{
  "n_layer": 16,
  "n_head": 6,
  "vocab_size": 27280,
  "qk_norm": false,
  "init": "normal",
  "beta1": 0.95,
  "batch_tokens": 65536
}
MLP neurons of a small language model. Each row is named by its layer, matrix (up: input weights) and neuron, and shows model dimensions 256-383. Each number is 500 + 50 x the weight over its row's rms, rounded and kept within 0 to 999. Numbers have three digits each.
After each neuron's rows, "fires after" lists the tokens most often just before its 100 highest values on Wikipedia text that the model never trained on. A number after a token or word is its count.

L11.up705:551574492491475442508524412436498550438531571478456412518466491475544515458470478536466489482448495537536461494522511479525438489529431419581557422552392460560437557550439526470472583520560568499382445525514460571548489462484530472587496409467518483554487533482442427445441561515547583514430502528451485443509460493507457518635557516464494541499551547510511538386540563533471496487512
fires after: "B" 24, "sp" 12, "(" 10, " " 8, "v" 6, "| " 5

L11.up1058:498599578523577485544489456526385519517549427492475478507472463556531477506521556516542454399454457478503444446473503454567487499529471471483553571389511514490455482484577389495550520459528578450519435547447470515502554540489566463475498471523538562450508527489511449484431636633469531455527498496527514449524494511394435550463554477588550647446470485555514496505486487539544435487524
fires after: "." 28, "\n\n" 14, "\n" 13, ". " 10

L11.up303:524524566469507514473491526455450437538518628487549470553540495505487505520490506505533402362505447510525486520430475494519487442449355450442576457455478441497506458498521460474517449498443540476469529472544539536530547530508564423530500500594540461431446431453541500535567465576507474450509526521456494410508573458526580426550526557470521524442490517540545415494471497486450489449498
fires after: "| " 30, "1 " 8, "; " 7, "2 " 6, "(" 5, "s " 4

L13.up762:536561560507477563452584538465497465451529490480512500451420621430535513539582529456506424579554515529489488489498527482561507601502532537450446515580455447575422501484529542505470597464573497527423360472491501438534496515424538581550549420487550503560471569468391468508486542490425432524526520531544468491396451571504565543544520456470532485527442530482548500399549456435607523429453
fires after: "| " 78, "the " 6

L13.up512:577555506474426526471497512413532461412477494542460489554494534413572493438604500460403512511574415473472581567490447555536511479586520434431523456536498458416433543549527533393490487515441492497506536461518444521510583594417452476489487504543608494459501397488532452496579563456390530515502431476527473403501493566542562466522508483401583527500463386525582424379534564459572467514489
fires after: "| " 43, "(" 9, "of " 5, "; " 4

L13.up660:554525530499537526441516521544509462482425507460547533528530457544506453500575570428510451482547492469467560518523436421631469469503487459481563562526473577522368537502523445511511548502504549539553486471434425484456489493544542469565591482546602474530569503538574494467517472520599514470559539500493603452526523440467462507470512543474511445537467476475489529517541554465531622494449
fires after: "| " 33, "(" 10, "2" 4, "0" 4

L9.up761:509608401502552560481553575443483497396482553550509514492489433454481472468569428488508462403613484550500464537438521516531507551565426484429572481643507426460419617489586526451478517482483405489482461507499546552561509411483515564509555535533493474482521452490530528508495503456444504513415620544486480473546547459401486450535572468422585609583457506519516449440494545497477536627513
fires after: "was " 19, "were " 17, "be " 13, "he " 7, "is " 7, "been " 6

L11.up1112:494611496491511493542492472589488447478454465484530569484584549562632542523442396463493503479511495499483484519505501466592464455481463495533476490533525488558396590471532503395450567539410511499478503489533436587582525547534609516518608474419491484469467488530567489486528641543469522436552511480491498434468451519433565613477532550456430417477452468532445507583535541539409483486558
fires after: "." 15, "not " 9, "'" 8, "was " 7, "is " 7, "t " 5

L11.up1289:410584483513473521529465386585484523454420512499579476544445524598527550478546472503527515466423500440521587410539495487531481460487451514498499376549482485484480545575562440462416506541417550502475508500525536531543537494529447508410531522501461565541504529446533440585560613462431529435511462473513586531390513464443555539517503475442461546516466561484443559474476457441535550450592
fires after: "It " 17, "has " 13, "| " 13, "- " 11, "was " 6, "is " 5

L11.up655:490535494536423560539544437471406428478522477462515497497462489498517412451581457470471473576589505478439601458467529430506467511481477417506542532480507555472527449503541583531522597521478438472467479470542485496611514494516566512525500518503456496467470507506606492497510508508471520546543519419541540445504495580529630526404524474408575453519499516541528496449478478482408483456527
fires after: "| " 30, "'" 11, "\"" 7, ", " 7, "I" 6, "We" 5

L11.up233:428570514440472435460503437565463562458511548465446524456519464553496448469474413473505475380479496560468524466484476492519390474558514506525483437487567529525473518486535458556508456461518527517477477479501396532497499474444520574578513586529556555522435450472506453494462553530453495511552416471518512591541584439515517617508481543497431570510467420451446521572434461539458522472530
fires after: "of " 29, "″" 14, "at " 9, "in " 9, "to " 5

L13.up483:433575521456559368395548481431426489438401504531507476454474512626540421488449485508542454456535511508463536436515460553543517433468510584511506544508496459476437499504531439485471495456503544557437459425468468516552556626462488494479549445533476484547626636479517400478460585493491437490476572564415471551417499502539511620500523462526436474424489476503473489484518555485581566551446
fires after: "| " 40, "(" 9, "the " 8, "|" 6, "a " 5, "- " 4

L13.up1480:529501546475548450538406528450634548395506484493536439513453528411569558479473456523423402501492490530468586427482483535427495554512577467538582501546454454554417557457558517539443604535591514538375515494529475581496533488470484448486498446422562508544512494453502532618491482469534434435480521518532482488433445570517545495445474447466445474542499461539546534399442495546488550466496
fires after: "| " 77

L11.up1200:503586595491490577479499538532461455383484460468505570424436490534583503434506547561566539502455563558387578531473475502421504474572460566415541495551442476333404563467518460437427469481535467408508432527535431435539432533472529467611485545416568552473499456419490446535529470497449516458476524533469421473507491494493495607404476463465493510478445486482576462511498531524445508511581
fires after: "| " 40, "/ " 8, "−" 7, "-" 5, "+" 4

L11.up1338:514498490469491593452535567501499497513470490545513547556500414524422518441509540456487441461390470539424536432431464510491535446440482492469564509588457547472493549429488462504428548523513507494509509572609461533527519487397530510609578470566600536542487581465516471524426487472456503548497535476515428436508566571613609522570563634476477477502532516461459427445478601477631517584592
fires after: "| " 49, "/ " 9, "Q" 9, "Sh" 7, "km" 5, "(" 4

L9.up1377:572541512529578465478463507590490520502432534468505432501528474497503528482517556503624478507534331459383510477492436534479460556453437556487479468515381532532513445463502493473508524509483412514535533626538443512474514536450498516494518455555553469545586503532531445454494472554561531418526485524492492391540547526595531466503573445455504485549427484511480501531476455568499533390559
fires after: "| " 37, "(" 11, "200" 4, "2 " 4, "202" 4

L9.up885:467583474517533462497439542475545483456479538519466528565546532449517488494479497519557576447516563491490514543462532457607542558580454494504526460591498479385438494563627596489492409488468512432477498452500497501556464516461561474429581451459485491530549447426430425428428480503495455485507508475448537500513600471421472518517544413493458560520515408440523529546562593530504478566500
fires after: "is " 24, "be " 16, "was " 12, "are " 5, "been " 4

L9.up399:541493563502503525516498435537424441506457448450434484486530486595529459433487487504484516439611468563341478522431457421518603551544468513477527541479467436461487491548471539475540477475514452503495474518481439373541486587500490554569643498500541504535452420556454576523488527572516410522508498495556497457522442481461524518488468485400563550540547525526534507447439552495403549522528
fires after: "| " 26, "University " 17, ", " 10, "in " 9, "St" 6, "Republic " 6

L11.up1305:466563559554460476442527420491556513497538522412476512475548545524492482452487464497587515450663458520523522422386474546421518492455516503437497424533497491496467580595459586470534520494585506543463447477551491574559553412468543556461505445589508564443603497498461433503475446483482458456451541580384424489438553603519551467549506530349490513543506492467454521396424485446587486485533
fires after: "(" 37, "| " 25, "the " 8, "- " 5

L11.up571:501526572532514606542525517431549497437488548470419523445559501511621477479531454540574495410483512486398479414399572455525397511547481534553455494457484506425460499477469542519496439483573507558523513481477480592573504517425627389418507556553521464393531558433400463467517563587509598378473486549445626406516487502433451522524502513529431484546443524504532557571529478443507519475517
fires after: "in " 46, "the " 14, "at " 7, "cl" 6, "In " 6

L13.up1461:570462575462515553537479476552549582447538487462492421558468480472436499437497478443506411530479430480611504411509485492449549593431541487471578460593473442504548551498480457515533518463484502545530414470514524625539467536509472586598575460370533478421563576476550540485493512542493486489445505438518494509418510532510642463466551460530556559476484535461489469449481502530387539509537
fires after: "| " 64, "to " 5

L13.up1409:459565498538519505542514583539446464398345552507494546481431483515534496495626528531496497484552425517478505495533494520485485496593406503513569543575478545500402627532530562548449439490459477495474454492481452556480560553467549526420557563422479552489566451440496481515488491452535504463537519457500524498481449592472584494441471467471416449526569551553495403471529548525538526473487
fires after: "| " 42, "/ " 6, "to " 5

L11.up1024:437504530463448478491525509459375467472598472457482567533446494484586443492489366587447421507459514506472464408550500413531377458497496588504445547513493514436534461525454574534469476561509504446498522483549466486488507653441555491465534484589492532503536535554450485485483451357531533457535586451398521562527522515523419445606530453501535524509408458464476482478443510529541522543527
fires after: "| " 37, "a " 8, "\n\n" 8, "an " 5, "in " 4

L13.up30:577470590499506515469572517549475552506490567436515447480457565501459445483518462472537419452528453434379495481421463547474578510500428541543434528447546536434518535464509517506430518519477432515421483498432563530569461574494608528423532552345537532467521504494536541509555507521509522467563550538474504472565478469435526567457459499354432532496494471360547443477490560539531526389558
fires after: ", " 15, "born " 13, "in " 11, "(" 11, "| " 9

L11.up59:531524507463441533479505517491450464462513564581507474451484404483485543471541505506484448494550540546489536431438429489461509495533464571452562427530467517448451556512475442472449535417585518540498471499468464577527564459520595630512436437569569497497423622442580532480485439522516502508554556550458508475450511498443532443635466506482509503629524596459565489458467556459567461500569
fires after: "| " 59, " " 5

L11.up330:488479626471540436495486442509494464421448532563560503578491461443437557508537534453508463450529514550478536545438442528511487458414569430420513441510491551526504466513524373454491548536495498451425517390551535436497481476471664422494463550494543550433561532531539441544495440503554517409538473568518494431558536495427559481505594431552476530540595517555464483482547574470552486477619
fires after: "| " 45, "0" 9, "19" 7, "; " 5, "N" 4

L13.up659:504649525497559465509560496561460463393538492456476583436401474602432551510536447531453484533500500460524531554565497394506493494542463523406496562538462470459457540532496526556402507521454456481453452499522489559530566560550462478483520477521573462526522575414432439545548491407545465540529563446508471525513555517583514602432540417503529496495464522575611589549426473535503489551492
fires after: "| " 83, "+" 6, "." 4

L11.up230:427575504403493413473548469560493468502536529515486523442455579490496391469639545567465418454489440474458452428565448498549520526499500372446481531447497402495480517442416474399546439522419589493523498391518499485549572527553477489494555575496419500564549557519478522547469507470464558517489490520448601453473471456485507543501493447511539551432517503530563596535506510496466467450538
fires after: "." 60

L13.up278:567508492581537546402459492461543463470460488559589531415477440514493601520482395418526431470570488518535474543431486404528431458497470499397542472401465493565507574490536483445423554591474452597512522514490575532520478491386598479417574546508586493497528495585530492486439414461507482504547551465490486453505455501499519565400529481539592502537494489456473519539532487451529523538508
fires after: "-" 26, "(" 20, "| " 8, "the " 5, "; " 4

L13.up757:525380525502526396510483472402523487381484436508412551453382476528460551559513560529424534457395456618490540552497480551492528572477455572558572558500531487548370471489632499453550555488546490445478526451538462535503514483469519606510593492452490629506495497465561509588476552441483507527549481433455478445570531550504470579544525505478588441444443421509490526479445503464538578559550
fires after: "|" 61, "| " 10, ")" 4

L9.up301:525537498511520510501497454449451543498513468603582535477519499598511442428537491469409457495430516564539511522422442526556456541479470396513502433539503536424439540566535479420437521518544457527411460484526462611589575438451487611466612408450519590517566445468608520551560494414401551476569482501515599413478460561501502579498462495487462492534538481548539488490520551486557499513580
fires after: "|" 52, "| " 10, ")" 9, "- " 6, "." 5

L11.up1212:521494591540456510502493436495505445432444600488464460486490469488572468537428518480507499552624489414486547494489461533469416509586519402556487502509592472580454517459561561452558553459547495472383431479496555514550493504493516542429410500528567567447556490469506439479525565505492463526514551521465560483472570457459554477561539489447481479558525517432426563541470543505563551447485
fires after: "(" 22, "a " 13, "the " 8, "on " 7, "at " 7, "January " 5

L9.up139:431612513486567427568505537462549531488569502393545477502392441485472525509487517490533370502517521498561561466552543406625499520480492519426493522500463495396511441494540444374540510506472558596450557481553558505538580437478550495426488543467503590514529542482539481419526561421535478477518487454405584587500563472576474452494485514458518494483517375543536515546533512514421487535438
fires after: "the " 25, "a " 9, "s " 9, "-" 8, "most " 5

L11.up113:461546652435522470536511476442524486461480461515483533463505466490460378402538483469415422476435425457463491436544449558437497507561559396456510449469498471449529501525538490449536491488487490490534507535447551500499605495458534596568531488397439502413458463553510450619419498519482543545541594416475501570516560513423496520491541470514538510555526420425471486477477516514531463565546
fires after: "." 22, "An" 10, "-" 9, "Pe" 8, "Mc" 7

L11.up768:461523567532587483412566502499479491508463493446451519479397598525478413440479517470500502488478509442534490519566482466485493447538483453474518554487464458546385394541491436486425474524467562486525421530548494523502561536502496605417528506525465568512553520476528468532423591528474507572540533526431514530543494491518486562498504458540543506492477390480542600564498525458504435539516
fires after: "." 87

L9.up707:408566528485537503389457510448400493468533497568489484503434513531513523477527505503411474453484509554527543511479516426613462517522639478492619547538386488520480486436498481471503553451507616420515498500432445568557553573472544530415523583475533516402499489446534427439511483497388458523553502457511539533512561498504473488473450528470614475389472427487559475560497470451500544395481
fires after: "–" 26, "-" 8, "the " 8, "199" 6, "202" 6, "198" 5

L11.up466:501531559514487499479540524428483514486500546478443498455569544433492455518461560453584439486616473547537540415487504489503536473603473461536528459533463443490468547550482579505545543506509504566484404512447474523517520482492518573496520519436528544520521486532514450469558481496432537477460489469454458402462534443469485453577448590377506532573552602500489439387420632478559489464482
fires after: "| " 34, "(" 19, "was " 13, "and " 6, "to " 5, "his " 4

L9.up69:560555606492550460473534466496515433385503659518488469536617532553496479488452490493478538489535573518433565502466447440525484503570586445477564476423528501427422477457467502578471436536565552571449480540529462382414507595402554512513518543525453593479555494428557458492436583582524492478494602473449472481502519558457526559542541559474523550506498476485456543569525458452636504494517
fires after: "the " 39, "of " 8, "St" 7, "at " 5